Weights of a small GPT-style language model, trained from scratch on English Wikipedia.
Size: 24 layers, width 256, 2 heads of 128, MLP 2048 GELU, 32.3M parameters.
Training: 426M tokens, 7300 steps.
MLP neurons of a small language model. Each row is named by its layer, matrix (up: input weights) and neuron, and shows model dimensions 0-127. Each number is 500 + 50 x the weight over its row's rms, rounded and kept within 0 to 999. Numbers have three digits each.
A block is one neuron, or neurons of one layer that tend to fire together. After each block is what it responds to, as a language model described it from the Wikipedia text at the highest values.

L17.up1297:595508462494510474476482482528503473439433503468495482517494540498470520391583500502403525471556586501517535465622463606551450529483532453531433468533474579432445556426474424412513513502509434510570564514586600543579486467505464578535516465498369541496551582508555524564543415432501521466564519559378457468488612467505482490521543460580483462489464511469480452497467418360432551412545
Short adverbs and particles completing a phrase, like not, also, still, just, then, plus endings such as -ly and -ter in formerly and better known.

L7.up2:581482538476463483508499525591501595571551488464512468552473451614492554432530543510511490477503598470427426537553600523533447501478549607498473606496412503516490412495499481493506487500489494545448496468507489482452558531391569552433481455490488482562464462510484507533434534437421379526511483529502489572564549529481517436570525516486447527538464444583444616517502545520554587399508
L7.up137:431424492462420491535466518491469397403510390529534594482519392497495555488612517489613476538540449559567480532587480498534455567488494512467455501513430441469505527522512490485528503545474457529510506479502476504526540547477405540485505528507466650509386484563535457509501537557392427603484539526465506544539511473442570556450428583405511509490390501431543439532483541447592476526531
L7.up245:406527472486481474524510448549467502436509500441572468441441485453531496551546581438509500457512468566459529548475554441465510474468514408497494591531518565535520376444489534400593513435508520541508593507605566442542556467515475469540555527488478479448521405534500498373504553585540446514460455506499443462539471428467513523544533447497478460537486450437529529500566534513491555456462
L7.up331:530547494465476558489464493517554565480506546482437539404476375490599524433512587522588503563555471524464437494531539484437469533377471440586541526516590521575441517395520625423454545426551514568500499448521533537475520491453478511562513548484483448498532403507482492490439466545530458500402506544459541468498577468514585440488503502600429551484534473423446604528443598558450483456501
L7.up656:472590539449395514559512545455570467421419452495494487523497519431479575519406426502548500519461481446497510494534554538513445549477563552478496535542551540523538606520519459508460496502479433497432548444567508505516525441597542461564480441557482463510531588496435534389498526506478535476445582573638553331511512582539365420522585460460465516483498452494476479535589525509436410544492
L7.up1100:590533487440458508594563467530478514440493520550521491583583516548520426428536376519499471480546426418511531492507542478603552571433460480480508558532442587528457496519499489582492551531466479451560503445530482471520477558461494451550495600556552359451433579486529410510415521529570506457451528526544460507428472507459509560610529493518484471503520493473593654514546487499516511450529
L7.up1228:515414584463390488459497531533507526529433513523482486461583495615438601556503528505440500570530512567483533582615572525510506474497431518525475458529472521428387504463446408471384429445458589454619479527607435466653413492472488534512493473562470464506500507548540443506455481463574515434508481497512605404433570441438569488526543500501441458512500503405455572551511450560486496511524
L7.up1239:490504461532450424474494535544586557414630503502444526525451485471515537505523409484488505588463482442439511502518545481517551523444617459441497542497453436501494513539604507555595509527423477509513417501541449536359503487534556549514466435506496483450620503455476551506529500472525540508546507599568462502513473429449511488526557603476429434503454456541540564569424458476514524471490
L7.up1280:522504489461435494490555560568572521510607399480584535501439473532433567551558541530501462521502422423462488517453522453444466415462548456464566495574435506563483480493487553496506485506494517539442482542602483514499511457529546534529464538557558366476513589484467498539430516388553556474453585538454554535465513490533541482496450504532513512422413427515541519497492494500538577436563
L7.up1587:372445429409406481467546569444569498494528456573532560514418491554520625503516457472456501546491448492481457565445410567559509466523522411491509452410442465555507323479573380459539418523458500521427396539509495541537558433485489589498554456534566493607587510510516446440536503503446576596516582603518495543526550502533534561536524526503512492504521536459579470520481466433348521483528
L7.up1729:494474397499527470591401510506394538514475521315488469404491493529522558506499550491472399399431402507484522497544488475531464533485480545486567486476543505400468513610528443539439513520490616608412498434540550501491492531466550564510491546552474521515522408539433478430483542521476371512474554492581604585561452496468605434599484590501478498503493450478600547525457513484469508467481
L7.up1789:456546489459366469493527486554552527512471534466533520494567525516481518516493575487478432534507416441523501580508426484472491526486568507518474519467455609543509432467428418452505509472500469523591496552587500535479616461557446511639530503473419485468511514463510446418498568436475451444465496440516465431493494524365612636504548532480429476549389447510516611454468478397477528479552
L7.up1842:463512398586457511564444491431550547461422490510486547480478493544491494533528475529506486510462476526566541547475457493488508508425433501442429561490550506487607521485494482531524502456555519517503464448460467451477479469463525581474583614510416590446472430423523461433427499484536452574614481513460523512509613487430437524561551545413579521566531518451567475533523446555492534504555
L7.up1878:403582530477441493549581478517571482449449447431409458467452459480428522508440504413564486518494377424573543466532471542475514493462435480529463475524576581412527434401494442549567495539554409558540432543488487440493523475501551520537499570502497582528549570472623507410486495426514504556533527474514515553618498434441502574580478501553544565547465468539513431635482442585552451560539
L7.up1899:436531470461410453520441474622520486599507540607505545461462527588611542496501557552428461569511432478483583528539431541569416464535541532502566448552542465535495446492491512443442455473447528431545483415465475520505465556599535576510456529483517475460540457430555457432406549442555473471468518421417475470444505442404560568576549547560435408516571510549565504468452401535419511458442
L7.up2031:438596429495454428484504490436505495464464570446504525519519528525530479503535538547421448586434465494476587590418448468483518513498638564554436410482546513475472521413401413448453590479462588563499514484463526510552511501585527571527486453540460504471510542456485459461487424478563350518459460515521526572474491483608468573522482432492523549552549502547530546415512517528531470478563
Word-piece tokens that continue a word, strongest for "ross" in cross, crossing, albatross and gross, plus "ow" (Glasgow, Show, Yellow), "ac"(ross) and "pen"/"open" (Opened, U.S. Open).

L17.up2032:414564553463421572509431499485440514573517502488484543511471399495460650480548554465369494551426501559492495537471568522506474489464455588562495493570478510495594571447578461475558409564573495493638449477468500507486480501520566501511498481547553479457515436436613414430516517565551491410553548509538518426459543430486486524497578441502493472476469532533593496537525553484495487487487
Commas inside a sentence, mainly thousands separators in numbers (6,800; 2,717) and clause-joining commas before while, which, however.

L7.up74:500475521539497608509592438561518523489405603529508475533464458452630518487502517496514317402522533550559511463404526512567467482457491403348462558478481521525603469491549489529476507521451484436536584525543524522572513439492547442454568565532475494569503342567495484439424549415478639552488478500563455557478529575478473478544557599499446541488453565496459548546484529447484506492448
L7.up128:465506530492524572481584495471581420438562498497518503492518503388559531547437518526440502593532536577424530496412477445537498575528537510456542497544456389515547419553481506560483507447405592571581457484516484498494478504548463584560520492576547554502456542401410589504591489447442499450527469481499537520567558537441521503447492544479460500539512498499488447437482536532347449507516
L7.up135:489557551526510460396552542522579474460442573618593532600463496456581550507485597584536403550493573655449480433403518548493504491496577530461473463504390479572474474471492496464496535466441460473504472476527554477440495432486541460490478410509549497477535505447474521564435505399484595400517517567514520544506522500524516562486522474373494578504400521568561452515522505495442508540523
L7.up190:427492500475523563551523425482477412526503417456502552476520518628503597486479463560564556528550492596465552463466529537508483528475545557496402400469516458468559467411445552451542427498562407503521440453491524586455542552517579507534556493481494552434483449494577577488498557596610398504545580479553472454501491479520565515438472496455559503497495558565526434524589583468489487549525
L7.up324:532443494473547486498538496585442477565545469514572538450458631557492538566529572547529415422562612549487565559499493561607540501487521459463548503479578556412414498506514425443517528484482524529510453428516476447504452478549565473518542543553479540500484496456491459545520454511451463519432515498607394469526556549483513581507531457466536537491502490469413430513560549505430496478467
L7.up518:508499556507475491530562493549543450530544555496511510538443523535508525507520486437589405573466508587463496463589495624488501498478478479543502616579480552455421457516421500513511503497491397509493542436509504472535486473553513471488528485593437509518532572484560530589524437467487460536545433526434515540531590475551490473451517529423471555565517422667567459601493530508478555364530
L7.up546:511456511533546502517569524510468535463537464463575558523543589542467501588408529506456527509502500558539463543518442432497466525518592511526454604521488581520472490495514491502499581541520549564510487460489488394491462356627640485539358526573474464500447377502425496413547415553546526420536494489411546454536481520539518497464467500508488421519482425485478490531555600461489489545516
L7.up1019:594563452520351453538503535425464475554504519524481557539526502489531514438458486511547527542536502527416536541416479507460418525575561501593488525420433596465521502510495542450502646548470496463508394475498509464479477456510454454472498453429382616518579448450596454414570578449489490481482465578572467490434565496542502559504496529424522495493405477521540540452428451440509513558410
L7.up1115:392522499492523500486498461502451473389480556556532519584405409456542440550438557437569494455374539475475540521391509559503345566564554428496525410498513556490503440500472459478493585615499532536468527563573516529473499495459495467498490477529461459451507557460474523463456491537458524479524598542564495485468490496515423575496556621465488541454428437584600585510410453495493478540548
L7.up1198:488526493595528513454507619581509522562531403444499435462431443429535544531462600510487502520462552517482461482468557516479458555503532502443485414564464533452470485460489427480592469470564615509458582548435439555449526532517477468529520544459514489478587562556485413521522461502573612475520570627500551549506483375536363516482585470487481461463511536556456433453465522479543479463445
L7.up1395:473515590572540456444487459529499473493489519469390526546577489452556539467500466462558440335422442637514502444481573444487508518437444449475523550577565536553521532541550437433479561474551466459422564496505508474490440479540439420518449482599432504538419463575535516598497506366510438522481552443530543507601493479494415496453443494469520495472479509555443516521416539466478435443461
L7.up1535:519558554436521598457550586480504525413464530538501484585530546451558488520546537539558453487467504476557533501428465507494473477501511481481565520542440501542512481511407463508506554572554475569572566470502525509424595525473378550527546541579492486424434547460562525419471483526550449468542535412441535487528475511437505582537424553513493469531563513578622543564473467499510456475531
L7.up1620:494516398605551538502490493463555491435427522484482537541453512477550518605492557556476442520596562487522464472491498627424544468452536538446528510518489484583528548495457526615526439540514553499529611459466490555524412473509444564455464492519497516511473504552490499519483469433528554481553490501454456442513542537520389461583598448485465429467548516525539594547465458564515559458539
L7.up1658:506570506470483458503514489587528520509525502491533489623550433537465609458504422490562531495495523471427476419527523533501427507549503494496478463479528578545467430482510495465475441515518426583451471448458406538387374436472510501529508470544550541521498497533428494503568444509494529522487505563564581540435531463606455543363507517493440580468542482491512483538484495441475485488532
L7.up1691:486482539601493593371525561516446477487507535480499475516634464340566558456598476503555522544519591462538465521528491475480464499390459475544421508445514574453418514575541396560481531434516482543540428584439534532547386401486509439476514540467456565447492491548591571550485475527457576498459535544536472452502510569513460562478545573430449608471389522568444462474510482480520487470496
L7.up1733:507518462515580425630517593496462553511528563591550501519542496509584557508506463525603538543522463485521509534495546593482486540424531567426496438523547502551516490567614460514554549432481469497540449474577590511451452428444499451413527426471440519493497494540471487525491536498476578490499467537466579410614584560574534450507459566505424607442434481538552465547527488398533426542465
Mainly "also" (especially in "See also" section headings), plus the second piece of split words like rem-ain, po-et, res-id-ents, and adverbs/modals such as not, then, can.

L17.up1915:509548486476479532460504591468589503483551522526533427532457509509482586500631509481472527510521546508532561518492466496483480467516432567501552488535508449499514402498544572491476511493502480525593568503554453455455478490529310593460558492462491559455485512522448501421474655443467543451493428487498544554494553475465538366549404515511485532567450479453447494431431486551513465553418
Word pieces completing country names and nationality adjectives, usually the final piece, as in Sp-ain, Portug-al, Ukr-ain(ian), plus whole words like French, British.

L15.up437:525416441517487519512492477435569465474555480458545483455590448475634502499569463503525497524631533419516566541532479451650592508486523460486524561514496478525524505504469533589501512518509516564527536471530479547479487493486623534466435450558468488471541540515513521539539452543533540461489457526575481525510465517408449581438495484483469414564532481409523561515492438412496484494489
L15.up479:576526537569478544517448546375456521482422418639510495517547454540514559468525611516520539480561463505460484480517415591522410562537574539499472483441512590521470606458443507479484517445484535500477510465462477530479462407513503546401424480479505441583603514543515510523524433550556497523594425611509502489395483436507438431439510421438552483488427520518554519514481458448477455454562
L15.up675:553444469595464538475564499435449531523527431566618459573436528442584459526467628556552512432547469444560504462596520451516558535533457531454457550590517506534378534473546438527556543400483658527490549404505519455489560506480474537430500494526472462529496576469511521526547429559466464480553525426517534486526516512467422499529522447497487536514496437426510515522401481417502439444498
L15.up2004:620459463465489418565478524434526529456539509456502480606490533581574498447572471517542484544550465506460406503559517428563444551521549475499477502492447447476544513517520418517541548464547506548533554524578495463433470504571527483491516514433540456437506473537491469526623531487539539511501469459625480529563507572424542541552563549565511435512503490454539530580559443440423526581389
Fires on the opening piece of a word split into tokens, mostly "Ac/ac" in Academy, across, accepted; weaker on l (Glentoran, Climb), imp, and digits in years.

L7.up98:536477495488508500502440510581468564575460495552462524403553491553522484394520495437555539434419479433501434399541466481610475447459536586459462472454538521401469466456464486449475590492421462504488573497514468579493564516428445435547546545507562515417516583638504528488544488513503506492446466419423523560541519435451440569477506552464412570486497475527438512507561597474505517467461
L7.up116:518443510540486458418466588621447448431496549377550518512529478535543496495543449526546451482519412462440484522524470420435466569547495379542516524521475536454489543413485548450488536488468611539467498582534516545529523470539597556564440480454569461497489478559510496428543521487502535559425646451534466580450489452520446575509528565471502445476497501503363502421346470385516469554492
L7.up167:452492520433521424462534611519478592596592489521447481471514517491600542467418536468468525538463580387479509538532498574487545584520609468374592503437490402524508515599514502374597460582509429518496509424504454484600426498536477577526489513404454416470546477459517494475440426589553450470492519481549474542486486474502511611496431516518513535537424480577457547514445430518537515426463
L7.up379:488460502445487512528467576550426507548447485480450442422446497506489521422433472550462492461556468472468507518589485506599502450477534597518469578558527575518511442526403515536456464600474476423383455502571453421562374525438499534522531497470561461450526463584502567445436462482492502532524447367557477578554472516517437513514547600527452521493598515588528530406489527477593445551494
L7.up833:533493495453493408455499562486452507476515519486459446378438487503529481443558483556517501503446547483543539542510469495544497452460620442464470553516420493485563431438462458373484481548509463545468532561575602493519453555577516532541540403412576519521503393513516561442473495492554471535468521396443505456511480379433484487474565554487515549509528619503395507567414532513447583488514
L7.up978:457401500436556517628648500562492439432484536514532447585606403585522408485542477597543577419482535493552548521474489518515497520565549444453473518501495512418580423443379512427473461518460474533473489519470493425417506547598537492533500500538607462462484483536508475459489586595535564483482482456454397545510491525472553568503538451550547515527524424514494397514559545454470431434501
L7.up1018:515466446524521431563478472475551534588441400539415476491449519439493581472479481523459428511550541464435526527488430531491480526563560505472510417492503547529503446467515417565500558446465499535522574507491531510526487484504449545544527528514488522372450576537547529495446452520429535573479488495494542558486408546531485569524473547460547562510555515517574498520424411491568434573543
L7.up1103:499511554554434577528497507502465552503495444534527486528489620521491625389433455452601470430597517505450536423527456517503453417537534472489617390401527584370501519539458555503557547564411524525508606534512554540519394600557556525496445565487576476476486565525471458539490514567463495574477455525509382460494571416575537585494540532480430549508573523597479558516533461466534556452450
L7.up1246:509585473555544519524503496442519580411460563511470508400621555505457545373447392427468417455570538449517519525621580480505475496470494481513568483520480453502463532513487501523494501435459483595472392446554504541460606582521510572491528505493587378436492492478448589494547445470549505567458511466493584492488427519503404486465540391536460470510520461514571403534522448497518502544456
L7.up1272:527419555453534528571504456556510513498563507384465593560474484594481554485508468532503529467460555490582534433500561521449515608510404521428437427512569491514546479471470528453541523506466506384374589533555451454588466539565571406562468420544590515514480441549494406584480588418552312523495497470504507467573483458538630478447528528536537533459489541507422447541494555514407389567470
L7.up1276:492504477556546441435417527443496495452479526470391481564488580486533495511500536534526486547525568464554490536461553577479474520490500519436466551574434495595590590468446470506557415493584590428520506591460468445623468541541533431483507555540503506472484419465516483526482434446476572484515487537526562453416504540517530528536488415476512518459520535501458550436487511454534456477530
L7.up1296:459509607422424525474531553594559534517497525585544532562468493588498473550496472461496491502487473438425471515539483496518508550546519566512525528459442450511582424394474498483359552504450564401440588500530382555492527629468367478576492502521479541408493487533548503452456468479473526504493470454524502375507486559528558499552582495511532538437466503579527482528523520461518425503506
L7.up1458:479470487561448517444466489462485542586516500502512497432597580569504531473504468462425462468515440509391499457539389489434482520542475543468470519426477457526521437488542568537442470471541524433448493511472492526503536485472425482521557485516438485408494473600518469474531494491615473491540583533466541430471462453451461522543628522408532476510486422605516527599551502467457518554506
L7.up1505:456541436498555447468526492514550511503468591492440473464534487594514396495484533462518553508558468554521547561516526533556490407425461489539578435573444496460552477472460504488449448531485546477623574524545537459612475389514457582474516512550550565489512502528585498503506618525422479486410485499451494400564482493419511409528506501559433513495462480532443578517487514395468477511450
L7.up1600:524502492448463480469437492518464543582557470500495501476509505562504529514533513515503538555534501511515496515459618440557541557443547532488398608535527453489556435411485562530472404477511393549418495449449458515669538455555521630451450469474538518469603486547457415506506520546497431511418495478515534525538440528583483540396459582548452546523533449502464509455506510483560489490566
L7.up1742:417426552539545512596516497563575496509531495453529491543462448444586491395501522494372398556526508481441528548440520451514571381464532475474447562501470536509549503518551503523456492578467520485519616532512541454497534468461428542577519550505538543502408436521607564505460433442524516507498516424588503478463493509457550519555555470528474420498544583497569491510501543528480424583513
Mainly the token be, both as the verb (will be better) and as a word-start piece (be-havior, be-yond, be-arer); also more, most and no before adjectives, and some list commas.

L17.up1555:611524415552471534500551430508452531479410573478461527510518515481529479443566476518493516522567493475430611474497441499536472496548544559573463500466529584549593504586385615481446462462531487519551395565484451533525444513501563606506541423455478527435455464564556520535475506597456478491464455556595457609512485533534491531451568497493564527492493461436503519544533483505491587402550
First piece of a verb right after a sentence's subject name, as in Morgan ac(knowledged), Chevrolet int(roduced), Branković began; also digits in coordinates and years, and mid-word name fragments.

L15.up632:488447516546593502437443504422490529541609527492521450466470504459451473482556526548548455477418550421432555515479538522536495344490446516568531547612453622503470367445414503592494499428509530447538418457512482425506455481550461584452410496511426476431322477562504481507507504493439564432523396515558491598480538485541499460524549467538509556565509460573498441536450511508536474538444
L15.up1178:602410448478564495566464526491478507519552490487536476455515527491564623433503554505496540540610617408418410443498588441542504588515463505459558423451393595509505448409448491371589502412461496474496552466478379499482441535595444508411508548474516464491499412529526515510460482455521528500503469605521516522476452449399553552517488490465558475502527510501470464450411523471426509511501
L15.up1804:448533447513531529446466591489444491506523453597511410490557505588477480471450542458439537511481500449591548477444521421538489480500578575414555478481488503544564441587534441608509476462530556498467549463532421576566465503620418638426616475491491525419531495530450527435494524531528516481468511513477481442488420469467501488507425629450572462493418483488463494572439498499526507499449
L15.up1906:545466454477581458412528552483438580573525377600559515430518553466558521448559566461571613533446524461464493542493499523494498482386422554419483471432551593488540440527534494505514484471548464504582511422604484514431554431497516541451491536497488520400474523486554409581533516451457473538474488573582475500452540428456478425501582554531444458495500486471484480458462562487564446491565
Word-piece continuations inside country, place and nationality names split into subwords, such as Philipp-ines, V-iet-nam, Bahr-ain, Ukr-ain-ian, and sometimes inside foreign personal names.

L15.up154:496479474467411471550585583483569443524441483476535467636504541461505512456443545453460513526547469524580579493579479485558551471517479587516426536458508546526479656488478526526562554526575591510532520470550478555552468453488479458570453502510438465485547577499408506548393499436471560439586455558409473467544554515458486553481496489529404496479538500580547559514372479445477389474488
L15.up1059:617476484598508527478506502547552471419572368489519396552464502474502531504517561464493566509565482478495470519546506401537524496483501467397551515521577493483423478509484523448496546444452528487403512489473487531487510529608488447483519496551568427517450584453573576462517519421537514453503410450452532475473463576529507431527489532469483496400520466502505546524383441598523391498544
L15.up1493:509482502452478506436521494543510505406541460511507524521450484422505457462510592501506585439490552420459521537475491581549541551564564594502457534498479449423487558453425455560573417518496418575529551572511437471507513530522490439459529545527480469462531509435500542555398564408493460431461457547413590562441456531507549486449518544505569460467480497497597531511454460464480397561458
L15.up1679:524565415411442568460506545556550564506495426437454552521469428461559504475479403485479392464560470577548485445531461500569466437439518533556474461530516578550460571507427403546517583481419541504550463540466541586533505464493421454510484431548484458514500484543501528562443548470490506516495554417559478523522548492510519617468494518530496401590494495573490509510453478500507367458533
Fires on negation and focusing adverbs right after a subject or auxiliary verb, e.g. "was not", "is not", "he also", "was first", "lives only", including pieces like "n|ever".

L7.up262:515459496503499450440494549474521456473477346517527572493516508466529626401477476487537512448536555398470610425521581508494468545525476565454476441457486559415506428572563499549585562387480550544468492479542520546540436511554532544486538472558414413478595503475531437461443476528468498523523526621538461496457589466476569487489455489511491492530404552528536496526532366479524526511536
L7.up377:553514530474448473508495480504496541442504545486574518483527476553478532419467498464496504513492435463501632491500568424482506546467452459537552529514464441587521532480474405430449587523541516467584452438486580450583403512531583492599437421506473458502420478521512398452518584431477574496504401602617456483542522507529443456527501468503605537485477518498483561543408480537559524462528
L7.up390:490478524483487540522493455589429480469394521599488517547434519441496514468480478568480481516357512488518536467507509448620527588414549474435558508572522455482514498569516547528506484413541519535421511549536543458569448504426563514510488546546455529422529567568530496551488526555505470495503419455581511482357513459483370492445526472576647585550491447540505508450453434455575502499536
L7.up497:440509466529440519414483494523456483496565583482486521460536522452458507537549549544479504550488486484568534396508510516577408571479516535480478474582522549494565411487546426512514554362492565616452417471469570440460433519447476391509552439448503467418418535428462538599489438535478635461614526461547475522409517450460434533443514589513511514551542461623556468498550537415539463465486
L7.up664:424493503526578560574448511490499420522452486522465486451474511502449482480489511417460497479495521535513563483526490473454459483410362502486540498505502400616495531546586531505456512512560585499494527488515480589554463462454478492459442435493499508395417418459535588603517487544477386539579400541487475518524548587571491518559537432427601409448468513497447534554481493439562473570463
L7.up816:498462542461492511516607526462505523499569486527506473542570491459552513517552561462519477488481504376487529464444443569442545516454450434518493482519596428528550518560581582556528515382373457551462501555434488537539430532530556467436500448503561448491414481521483579496517479496548554499536456516512533501515485565578498419646502447426457504489589570615478503409460498323518405518464
L7.up1111:526531569517489513544438457502523533463457501515541532531452412415580495566564521560536530550473595466483512445412511495518485488486417531516385539418477559433505587423456491502474491599449389488509465537546477506541404511496551423548505573525532505493451529520464469438480527461628569521466531508538496452465515577493544562558559478467549511557490429492475487522502437487578458442491
L7.up1158:368492469545379528589348513520530536526500512467577514458472566634576524565572543431483463543386615431449504570524496550525450418454483523526491539479513482467452544435597427495492489407535496437526444434472502512518539497493420495456516563543575566355459516586567489445590521454505507477564529533585444491400531372454490488501559504527538513468536514522534474443548529508512458519413
L7.up1549:506547496470507588396453512472398522466391522524494491441487685459480536471531546468481500502474515512497523502508563521462521446531556440539490553439433563468441432393598585500446509524440516490496508440523509564634388465515491559401475475445507529521476550525483411403480534522406531464491500470557422428385513519492424427496507585557478563488500499516461527517505467446537454605474
L7.up1635:561451466560521525505609550520532599468559384397556612485485511423568475538443490534527465494513524552485547456467534457523514485425503501495428465510504476466508436452543499490486504413503505576403441500515538505584513539547364553502522460579479554558491441547470482529516493490510461537483473528460447381533450509532627552587504523499476510439409446563562550540376461539482497488511
L7.up1848:550568552503406448459455443463493580546474534570489421464425486482503453615532469593444539501492477435518484524511540496457556408412494510463553523542476394544532531592430580414574593515455563485475515472455429526486536518429607504466506587557434446426482510463480544389461509478450413514507518546475486483447449440445490488531483599447562496530471524393558479506448484455602448533535
L7.up1909:581434525591498471505447435498533504518412540481558475496514507422512540447434473496472529555443561502580389517531573497486473505511567578480511574474523610490410476488522465559397467472439412546495487437491487528527435467539416552530508469502440487476497461495464493450505515389514426531444478486527433449499486538511436457369456582432512558573522568595434498441503397457526597545526
L7.up1926:451488514497525515530448600517559485483441608494467497475462479484505499528483540498411385598430503405512518513503541449487461494536496523464577403554558379561577529559551492538521515468487523547451536461543519483486526489473493447535459537564529465457497450545497454473474510533445503391548508552468510595470435561495475384506566535524530590447551456524557418465439541515518454501479
L7.up1939:459498522567464524540409497600445508421447534457552498441515571486435498430598436479422429555530519500576547492474572524456477534473529511532510489522491422513451527459521562490430573566466533526421497496485442465478513495502457393522471444558461518498448547518583461490488553500581457511542496508447427401555553658539411487485526527446538450475511557561566465482463475425507521514399
L7.up1977:506448521535505529412524524490499518497432465432505505505429431452460529490553414463489432485478615507469437442392516601479484620494508522480531491480462498587449533542496493442507462478509586528466421508556486377428510495502509444529490445500556541477499458532552473530484571524558487505426543555503485587532557480572496483552562566488501520451509537554408497508486525498442521505567
L7.up2021:530488516558528483543466352437459596566557497529498481404556523458617544461502551454496575532425577503528463510425545505490522563496642500431487576494571556406555455481452416503525490546457527484420523511381458618532430526544463481402536433468480527564477444549502484475521516511495503452481462550535507511571409606412486522466512488517510544555522585546438512503516556543547438492416
Word-internal or word-final subword pieces, mostly "ine"/"ines", completing longer words and names, as in Ch-ines-e, Rh-ine, limous-ine, doctr-ine.

L15.up78:444499509411500511497509486606416581497522500459355472462528574552534530427462481553541388491495478464488506564493482561543475611444535495449551490460471562563501501495513505482520534495500486579576598593448489490539465487441569397583539520591491447563497486483504473438540514375511514470527459429488497507497480519450581614548517496589472542445501498567451609585511469466468483496544
L15.up701:493481477483552441501437527462505577519442512449431419502506526522494541488559615491507500474614541532523512447426448587414516524515478488434527496510548633555526530492481512457465518463557531456542542515517504521555528453470520583439471500504537453479557476486592453547484394434582435584539435503440434511492514528538523531481550498589398532425484414592511526559443488540400426484487
L15.up724:466564535493542544449541448470533426562484416460569547541446469468490490465440506527550543477459549415397485609546439426600437492488481441421403567495462486543482409472499507493555505486478454483517477463541577510529480531493531582508492487521450488446518386496530529479508488462526550513550452586475467520523524549498470522477425411486441493507484575538538535564422512564487514518499
L15.up1453:546545461434594411530486493611565500433436477422337516473450475503415546502403509515552530418617493543539548518543581498473440565515509586389489471434552565521496528478520463559460538489556507559546526510439501397471481491464487460464515587573529466487534566490545545477466484458431477561456479489421442543446514543572436441418474543498437554489575499520476375569520503576519485514468
Adverb-forming suffix pieces attached to an adjective stem, such as -ly, -ically, -ently (significantly, deeply, stylistically); weaker on words like more, most, and, hyphens.